Weights of a small GPT-style language model, trained from scratch on English Wikipedia.
Size: 13 layers, width 160, 4 heads of 32, MLP 640 SiLU, vocabulary 2048, 4.39M parameters.
Architecture: RMSNorm before each block, rotary positions, no biases in attention or MLP, untied embeddings.
Training: a variant of Muon for these matrices, 324M tokens.
MLP neurons of a small language model. Each row is named by its layer, matrix (down: output weights) and neuron, and shows model dimensions 48-143. Each number is 128 + 24 x the weight over its row's rms, rounded and kept within 0 to 255. Numbers have three digits each.
After each neuron's rows, "fires before" lists the tokens most often just after its 100 highest values on Wikipedia text that the model never trained on. A number after a token or word is its count.

L2.down223:093109083146126138129149120128081162157108135112115098091154141107136167095146116079109104128114141134148137169153095148128107101120142169164169163128141142148170130135131113116119093088142139109131098145084104128124127150140113109113133159131143122123126090169168111100092148117164153107
fires before: "did" 13, "les " 12, "t " 10, "le" 7, "ts" 6, "e" 6

L10.down583:098150107121119129123156109140090097156151112127129104107122155145114148127155140114120165134135130134124145153112120138146092087123126113146143148109156112113113114138121116146106123141132114114128135112134102087139075131132135143124124148140083121101118113147143051142115083120157100106
fires before: "| " 36, "|" 8, "; " 4, "'" 4

L4.down567:131124136168163151124155112114105110132129087152134154144150126111127110120141144160119105131187083107147127133122162092120154159128112118096132111134102140162133086156139064178137125118131146141140150128130138173047147151118147118144099120114082169104132133130144106148150151139141115110
fires before: "ch" 13, "ute " 13, "ation " 11, "ch " 10, "ul" 7, "ial " 6

L6.down188:108114155115129127139115119126143129125116147102126085150106055111128117072099115095126153124133102160120112138124115137145127129126164104146146108186154136148149114139114147126140126111106098130087112125114144154164102144109122145128152048164102138110143176167136124145131160141094116147
fires before: "s " 81

L4.down158:142162153101097139131121160085152151096130104163126132111132121100140126085145121114173186140127162119120093121135128177188121116135130144139146105136130124096111166114089136110147096155112120120118134120114143106170120119158168150114110108106130122163141108069135115095084107137136131141
fires before: "\n\n" 26, ", " 12, ". " 8, "c" 4, "\n" 4, "), " 4

L2.down123:144158196086119123144104110164134137169135092103097146167158092098156140147108145163162131138137074097147146123164111080135143125149137131111124159163156116092132140146149123130093151137123111167140135134143113152120118094100126131134112103111104108149099150126136145110115139147109115128
fires before: "." 19, "s " 12, "s" 9, "ing " 6, "ph" 5

L4.down203:127130144110111087157108117133078139165169146137086116103149153106141060106112095121126146134136137101142161134088149101105147119143104087125135119105122123167131163107121149080042119130136106135122092153154118144116112155142086121159110150155094139134126110099150135111130139153124127113
fires before: "York " 25, "Yor" 15, "M" 7, "Z" 7, "ia " 6, "in" 5

L10.down609:136124128125144138162164149112096100123112065135137098128146136131103155105148131109123135145115120138126155149108125143168099104131097103135125120094131133150130080138113124141138130145134125108137131132165109130129103129109113125134149185137086148111125108144127098164129108139130096123
fires before: "| " 19, "ad" 12, "." 9, "bu" 9, "tr" 4

L4.down468:115114125096117140092125079114130138122103146150170160140152106137097177126122114154123112133160151137118148150136120120122119138100141128086106134134136101113131119121123152113157131188146115154130132122170134091154116104128087148141112128161108097126118115080132105148127128142072150149
fires before: "s " 15, "t " 14, ". " 10, "im" 6, "ts " 6

L10.down362:128115138127134143110160138112119116090114072143121138150107109116084170109152112138141125136130133103121164144137134065147099128128112117163110094124120146147146104136137158119113129111126106115126132114128136124151135107120116120142129165130135114139171116122133159152177135114136115155
fires before: "| " 48, "in " 7

L4.down397:135122141098125120116103127108123123130163108161107176150142100130138137116133119087143134144152116115121080133108111116164129148149132145150144127103109135122141135122166125107136119170111197200132183140128114168057138148157127126121145143183087169111092140063144116103158102100149158116
fires before: "| " 18, "York " 16, "Yor" 6, "M" 5, "aged " 4, "Z" 4

L2.down610:173152136164128132115118171148152137164152137174130124153122120160128125108167121155149140133150098096075114105140148099142146125159110135134118152101128099124113147133148129145144130139103123113119108130127171156094174151125158091102095115138136172096122135101132116144115092117151101123
fires before: ", " 17, "\" " 11, ". " 8, "al" 7, "'" 6, "f " 4

L4.down208:130153128145130122116107132158113134152132089139089138128076152116147136107105087127141158120104101124104118142098123118140147120158106143133137103131135097158123112101121143118180100088098133172149157180113131131132131153127148134125109070097126139143106128137162118079156140121169115129
fires before: "| " 53, "|" 9, "al" 7, "ad" 4, "ad " 4

L10.down206:126149126138106141085116121150117072091104080120140164125094121131076136123136144167135112145142124094102127125137148110138075095119150150124126121107129119131143131134154126127113130123153128120149144107120129121120138150132126109143124132163109107131183132129154111139148099128134132134
fires before: "| " 45, "at" 5

L9.down119:115131141115171113136094107115111103138133124084111146129161074138131075089134144152137126152133126139161122096135112091130137110100108127104173134146126130125133107116155139128104112121140141162125105141116122138115114130112146110146079120151089117101142154160127097149135088147119145130
fires before: "- " 52, "| " 6

L4.down165:115089087133130119094104136124130170209116120124138097135123114105141119143152141121151081105119118140163097121111136155108183153110111127130144105127130132171178133148129189104147142144153163132131119150123125122128119144164141135177125162108146110131146122117152123134108091106110137184
fires before: "| " 69, "|" 4

L2.down232:114131163142098168139127118127118122124105133123157112117084138177155122149149135103110143132136131099118145109158135098115135115075144122168111154131111082141140160140115147139155112114109113159126151126127129151128183118163121079133140140122124152147119106102115086106120133114198104151
fires before: "A " 27, "ey " 9, "p" 5, "w" 5, "y " 4

L2.down31:137127112118100136150146104140192117129116103130093152124135101123142104087104154136117159116104114143133133112097143117145093093138088117081136124148101174135126103190122110141125116147159128141144121124119119121142146133143126189129147166105132090127163139162084121134137109122103138156
fires before: "ub " 13, "ub" 10, "in" 8, "aim" 8, "ass " 6, "ass" 6

L10.down395:117110135160133144150137140120121135149110113184109128125127122154119147104084138133154143116152180102125160142163173154163092113118131122142171144125121115145107102131103156111131133156143081093130171083137101115108137155141098095099105172132089140113105153109136127132132086119172127127
fires before: "| " 29, "5" 10, "0" 9, "55" 6

L10.down529:125136133124135115116111143091127139160130120149124132132110105093111161170145139118126150140131097170089101116127154103101140128118111131093130112134190099141154165134141153106149134113102133147114174143155136139144152162129172149158122070144087140118115149161107079118163160108105083135
fires before: "| " 34, "," 11, ") " 9, ")" 5, "ed " 4

L10.down16:120174114130151114123127126086085086142124116122125131134131102145104141107171117115173154101151167130122108144116118070164111111131133106142112137122121114151134141143139140145095121096111111176120146077106120113195126113088143131096116167179118093148133148144128123114178123134149115089
fires before: "| " 49, "|" 10, "n" 4

L10.down546:127142138111120133112114127139124128128085079123145096126098153146122172097156122140111148134113105158131121167124128115156079128127109138133116104117158090131163145146161112157099110127124123101148113088094098082152132148125154130134111122129122095106185148165131091141157108151133113123
fires before: "| " 73, "|" 6

L4.down135:119139132133171138124094129137135149151130152118176155161132127142116103131113112121128124178114127150097108165106156123140145126109129119139115115126145182131080173151152179138098144104117124113116072172108106138118188142095182134136102117126133158097105132135140099110163143110168191093
fires before: "| " 30, " " 8, "o " 5, "-" 4, "ic " 4

L6.down264:162125106110129152182111080109085152130133148154138161146187138100129157121099116114119101174134134109120105126129127124135131150114142147110130143145147083083170109165113126093116114191138120161128179103109156155111116146120138137129156186149130173160134112119142122157139093109127130099
fires before: "\n\n" 53, "\n" 12, "are " 8

L10.down513:113150124131127110096101125144113107116097120139130127115107112171120146105127100131158136114163127091103141121202137074152093125128144139138122115170129103145172104138199127112102123121111137112117183100123145105178111112124148129116110132153149082136157137158128147136188128130124157144
fires before: " " 34, "n" 8, "100" 6, "m" 4

L10.down75:154138111142134176104068114166146064132106114128113157121127127114143126132127154116097096153125137168181108098163137178105146159128097124118114130143093151134121189141182161139127131139126156117137133114158175108109131118161086120128132138122172149130138164087118164137128198108136147146
fires before: "\n" 37, "\n\n" 10, "ke " 4, "z" 4

L2.down412:137105119090122090143142104147094101157156153105106139087145143094143133126146101101107103118107141135142118145119103164135101149146108105161131141136137152151139172171115115131141121095140092115129102120144163114107116110087136116133128185115140106111114121140182131107118155095112195146
fires before: "A " 28, "| " 19, "|" 12, ") " 4

L10.down619:142129124115159130137084115142143153136138167142114127115143121127183099156077123142114125138100096102173101089170124149099143142143153124116151127142135111129083150118114117100139126145158157141104175167091162131116123148172141126140158081126172107121121141140079155148102148130177140134
fires before: "\n" 60

L6.down243:141130155144152130132139137123196137135113113147117145107139107162100137137121146113143146147116145107069127152121127106098160092150170149133121110159115127104144110177149139112149098109128134100113133136166122152128127141095135147096165135112110111124147115108150119159132120122124112159
fires before: "|" 21, "\n\n" 16, "on " 11, "| " 8, "(" 6, "\n" 4

L4.down192:128106113113129129110160108147139139144086092113173140127146152115116189125102185128151118161091186159133152142136136157127125135116172104114142164116117135134146125117111140157137115155134156112124097127098130132128107110111170141104213158142137121071129103146157141133091119132106113113
fires before: "| " 36, "0 " 7, "2 " 5, "1 " 4

L10.down601:135166127131159120127155127108097070116089086139133115144120120147104154122166140114122131123128178114111130166131130086153101099122146103119105116115110119160135123134127113131122133132129121152133094105094108119178145133105138125094136193151122103139153141142114123168149100142153117128
fires before: "| " 75, "r" 5

L10.down135:108142128141159127114164129098101084114119087137140121142127126136111161111180122128135114118128142155124118157129116063168119111140114095140094100110117130152136127151126136133132128115121106156138104085098105106177129131098131124116122160152128112121177137134106122136165142122162113123
fires before: "| " 76, "in " 6, "|" 6

L6.down142:112092109140148171149157131175142136144137100166125110093151150123126108105146108086161099128079089124137116126120088111151108090139170133179102158142168090126118118137163139169193089125121129108163103114134116097174113152106122157064129105113135123108137135122149120111147120114132120183
fires before: "| " 85, "y " 4, "ted " 4

L4.down278:116144123119083163113145112123129142087105134126140132161127156137189116111119129141119152079140128133119146145160133108125114148102168110131118125126065160110099092123089096153118127077161091110104143072101143133139094108106141095078122114092144135155139131113159156087108124150122072145
fires before: "\n" 75, "B" 4

L10.down151:096149129128142107119149120118101107120095112131098136138126082102109127107143176141140131135126162150109096123110134042147118114124151127100116139113119123136144128135125153111155135144112110164115122130073111114172111161110136158122149089152094126126117150140119081133133103113163133115
fires before: "| " 65, ", " 5

L2.down330:109104119145096108129127118101073129125125101112153109158146105050111129141115145115141111128149163161138130147151099125139135131084185138127149119110146140085131121098110131085135140136121129134114083142131135078166066130152106122112107115137154129101103080134141169113084122125131145134
fires before: "to " 17, "in " 16, "by " 9, "at " 6, "for " 6, "on " 5

L2.down146:109116094115173120103103150111100160154136170135116084131121097133115110079158113123081110126112159131101105142126159169101145098157153160105120150121153155141120161153097113131077124141151085091104104153098109108091131155110123128146070138119127108119195130152109090178132158137116108137
fires before: "0" 17, "% " 12, "4" 10, "3" 8, "," 6

L10.down632:118126120128160123139138143109122128153083094153126116131125128128114172137133159112127132142106128118124103128153143136168097115140151100121159149108149133199171130141113140124146125141113114096119114128144111124145175160106126150129143178155124115102142138153091129169116104120140114116
fires before: "| " 79, " " 5

L2.down507:107138148149116114142158111148149172147146115085136118087123125135108136097117108134118153132122127126149113116148145090133138174131119158149150143136106138136127117145155145138172097126174181171123129166082143119131149121113066109150123150130112106138131148152148085083157116108104166102
fires before: "| " 23, "k" 17, "fic" 7, "in " 5, "on " 4, "was " 4

L2.down217:104124136161116143125138144116138137177161142124105064159133116123071143131094128149099080173126152165154129127122139148117100101139147101109111107108170134114164142146167123114069151112183131099128102132152127076088110118118122151170092124158130079146159090140132122143132140109139149131
fires before: "les " 17, "t " 12, "ts" 9, "ts " 7, "ter" 5

L10.down91:114121152131139140120139144138116138113079072135151141128108106140102152134113120121123137144134130098089120151133133119153104121118136129124132077080131112175145122136128130097097131103129152094122164113113155125140142132114124122125162174154134101132158129163110135163144113138142108146
fires before: "| " 61

L10.down283:151138146126146122133141112121114128102083106152112148144109099099135137159140171135110103132108172107126115139147139058116112132104156114135119126119099111148122149119122127075137140143115121157129118113068121144160175147111137144106136125140142115135150131118098131147112127111153126141
fires before: "| " 61, "tw" 6

L2.down557:126105104099138131146154139161099153149104142108083136086136156145162135086142116124094121119123129109161143138128123137097104126178135118124139146159130170140171171179153122143139116124132101117147106113108119088109151098075093154158131142102150094131137184163146106092113160097129128157
fires before: "0" 17, "% " 10, "I " 7, "ies" 7, "I" 6, "f " 4

L10.down25:115108147150127106119130117149132141089084136171129099147129119154117133150097109143130114117154128096122143121215145120136121152133139156133127117149112115154142139124129130076161142134139144086147140101150151143118163105118106144131122136113165125128146141105107185139150141110102157170
fires before: " " 26, "ial " 15, "en " 5, "m" 4

L10.down193:119099132170119176126108114084152160089118137145120112153167074116131145150085109108122074125123072157121115078172113112149138106129135131111148134141069072155132122128127128154157142144131134165139162112167163106152106154163109127093109163132154139131090090147119089164124178121104105097
fires before: "ed " 31, "ted " 9, "ing " 7, "e " 4, "ced " 4

L10.down315:146143136113150120157152140105109089168138091101116102147160147159113162084165135114142167092123151147141130166111083146166094107099127107172102139102158125130107134113097131163106100131125115120148135095149102121156106125117121110131123135157110152120137136128164084103126099115148099095
fires before: "." 24, ", " 20, "'" 5, "-" 4

L10.down95:158100144156131110135113110134128087108132109148113130120163113115151129119118135150161124131122091133163104117161131157130122140107134123134118137148129183122140137090177160108111138160124120149133114110136102153084133149157118076143172130113162122129145151160120150132157113143143117115
fires before: "s " 47, "| " 19, "(" 6

L2.down13:136125162176124129148116132120099122102144138180171108131150118105120141122090130112185120164145103117151125109121127118158114097097143123189120143098095091094142077089078121122148111147112180141123132125147119119165097120156129070099134090138139140140112102094125135158098099130136114142
fires before: "mil" 13, "es" 11, "er " 10, "x " 10, "as" 8

L2.down97:133142146137129122134119152133164152132145127098165147125134192132154143104127125151115146131099144133133110166110141078065134130151117145110091163181161084118108140121135116114166150096128119113142090119096102163136123121102115125119134142127083156130121124112139130115082130140096070113
fires before: "atic " 20, "ican " 15, "|---|" 10, "op" 7, "ad" 4

L2.down387:136110123131115157126106104110125125118144120135137165155152132071123117134110141093127111136161116141158122156094081087120121094144123094124103118143114121132088139138068133129119127129140141141147099112128147084161125104153105070129110115107126101136090170099126111126102093119117107157
fires before: "ub " 14, "as" 9, "ub" 8, "in" 7, "g" 6, "aim" 6

L9.down392:105169158130138139137131113141081122119143175142154114168147138141112107123106153138148065113136133112139134151134135098167112069106092133144130122128124112097118123156140133139102105107131150124127075131108083136129113159115149153155106123158119143099160129054135115147119097125105113114
fires before: ", " 27, ") " 11, ". " 8, "), " 7, ")" 7, "–" 6

L6.down569:167155137097163153157110108150079136151140133132133156136138165135126167142093097139125125127148157118140112120077123118121113112114098137114122129123162142147121144133125070072164088164159102119140125122109118157113168131157116152144093153113116181116109146140128098139108084112097120109
fires before: "| " 44, "6" 8, "of " 5, "60" 4, "o " 4

L2.down429:093132169163122128096115124115134107126140186174073097081132113106140123117151141133143133140103095125106138117138102140132165156159172131120109141167086136109114137161083121085125160148118164108132192155148127100115124128095132137123125169142144145108143096131152136137137143135148159154
fires before: "tion" 13, "tr" 12, "tion " 10, "c" 6, "cess" 6, "t " 5

L10.down311:141154124120135108106160121142115082128120081113135135133122161138107154110166148123124109142125159138129131167118115079122119122131140133141109094116126114109123110111137112153109129145104109139143062095083060094141116143114135129100118132124109109117166124141124094142093093144144125116
fires before: "| " 45, "." 17, "y" 6

L10.down139:111108147127155115171140173145118122125156135150110162102140130115119080157144138116122127146112102106166167137106165152116146129121147132138135159098133151166098165118129123172118136094106096128119127157135130134121104089137113104127121132128145098139164168126089118145096114131172134144
fires before: "ed " 31, "e " 18, "es " 13, "ing " 5

L4.down265:135149130154094125146143086131113146108141122133131126175079104128150177144139116075168140123092121148122143133114104123137107137118130166130127140155136170111109158105108141099136126099111133159121172117130109111192133107129123091128123077132120104133122134131125152127121108148118112169
fires before: "| " 29, "|" 16, "es" 11, "were " 5, "and" 5, "x " 5

L4.down107:125107137095122118099112120135093090152112096115154123147166109156125120108124140165137137116152123121134118128147166130138123157125102104136099099095096157112128126130137114128049094137159121112072087141083159128097125148147123099124152146110129121149172114090148090131170109169122103101
fires before: "\n" 91, "qu" 4, "\n\n" 4

L10.down502:110167108133166122113120129097129108151089118170109142135118112130097166137143141113151160129132173134108073122134154089143121117111175120120145155130153085183150155130124121129108128126110125157113158104094150115162167133097139157095142123150140120151088163155096136150175126130153106115
fires before: "| " 56, "|" 8, "55" 5, "−" 4, "." 4

L4.down584:144147167120163097187165132146105118101111129119141122122136134139140150144108124143136147107140091120150100112121130167107108139054075145114142127123104129110092164129125171125093125162124124128072122138134125162128145134155127142110151135116132097126135154097138134130167137088117126114
fires before: ", " 27, "." 11, "–" 10, ". " 8

L6.down369:094072099113155108133142109145117094144111105106135145147131154161117115147140160141136109131096082112146087177147123137116156111119146129139115085094085146167145101106111111134067106158127171142105125111124152125104093164125103112164143144152126136148152081148126138123138155088157129148
fires before: ". " 18, ":" 12, "." 12, "B" 5, "th " 4

L10.down50:104144126135130103098152126138104063136146085123137095122126126163055163129181115130149140139168151132087137179139148084152114135156146144150112128162139127129153110137140130173079143134096125124134094101165106126152105115085127125095108148103058118142112152145163120155164107111132139122
fires before: "." 42, "d " 9, ", " 6, "C" 5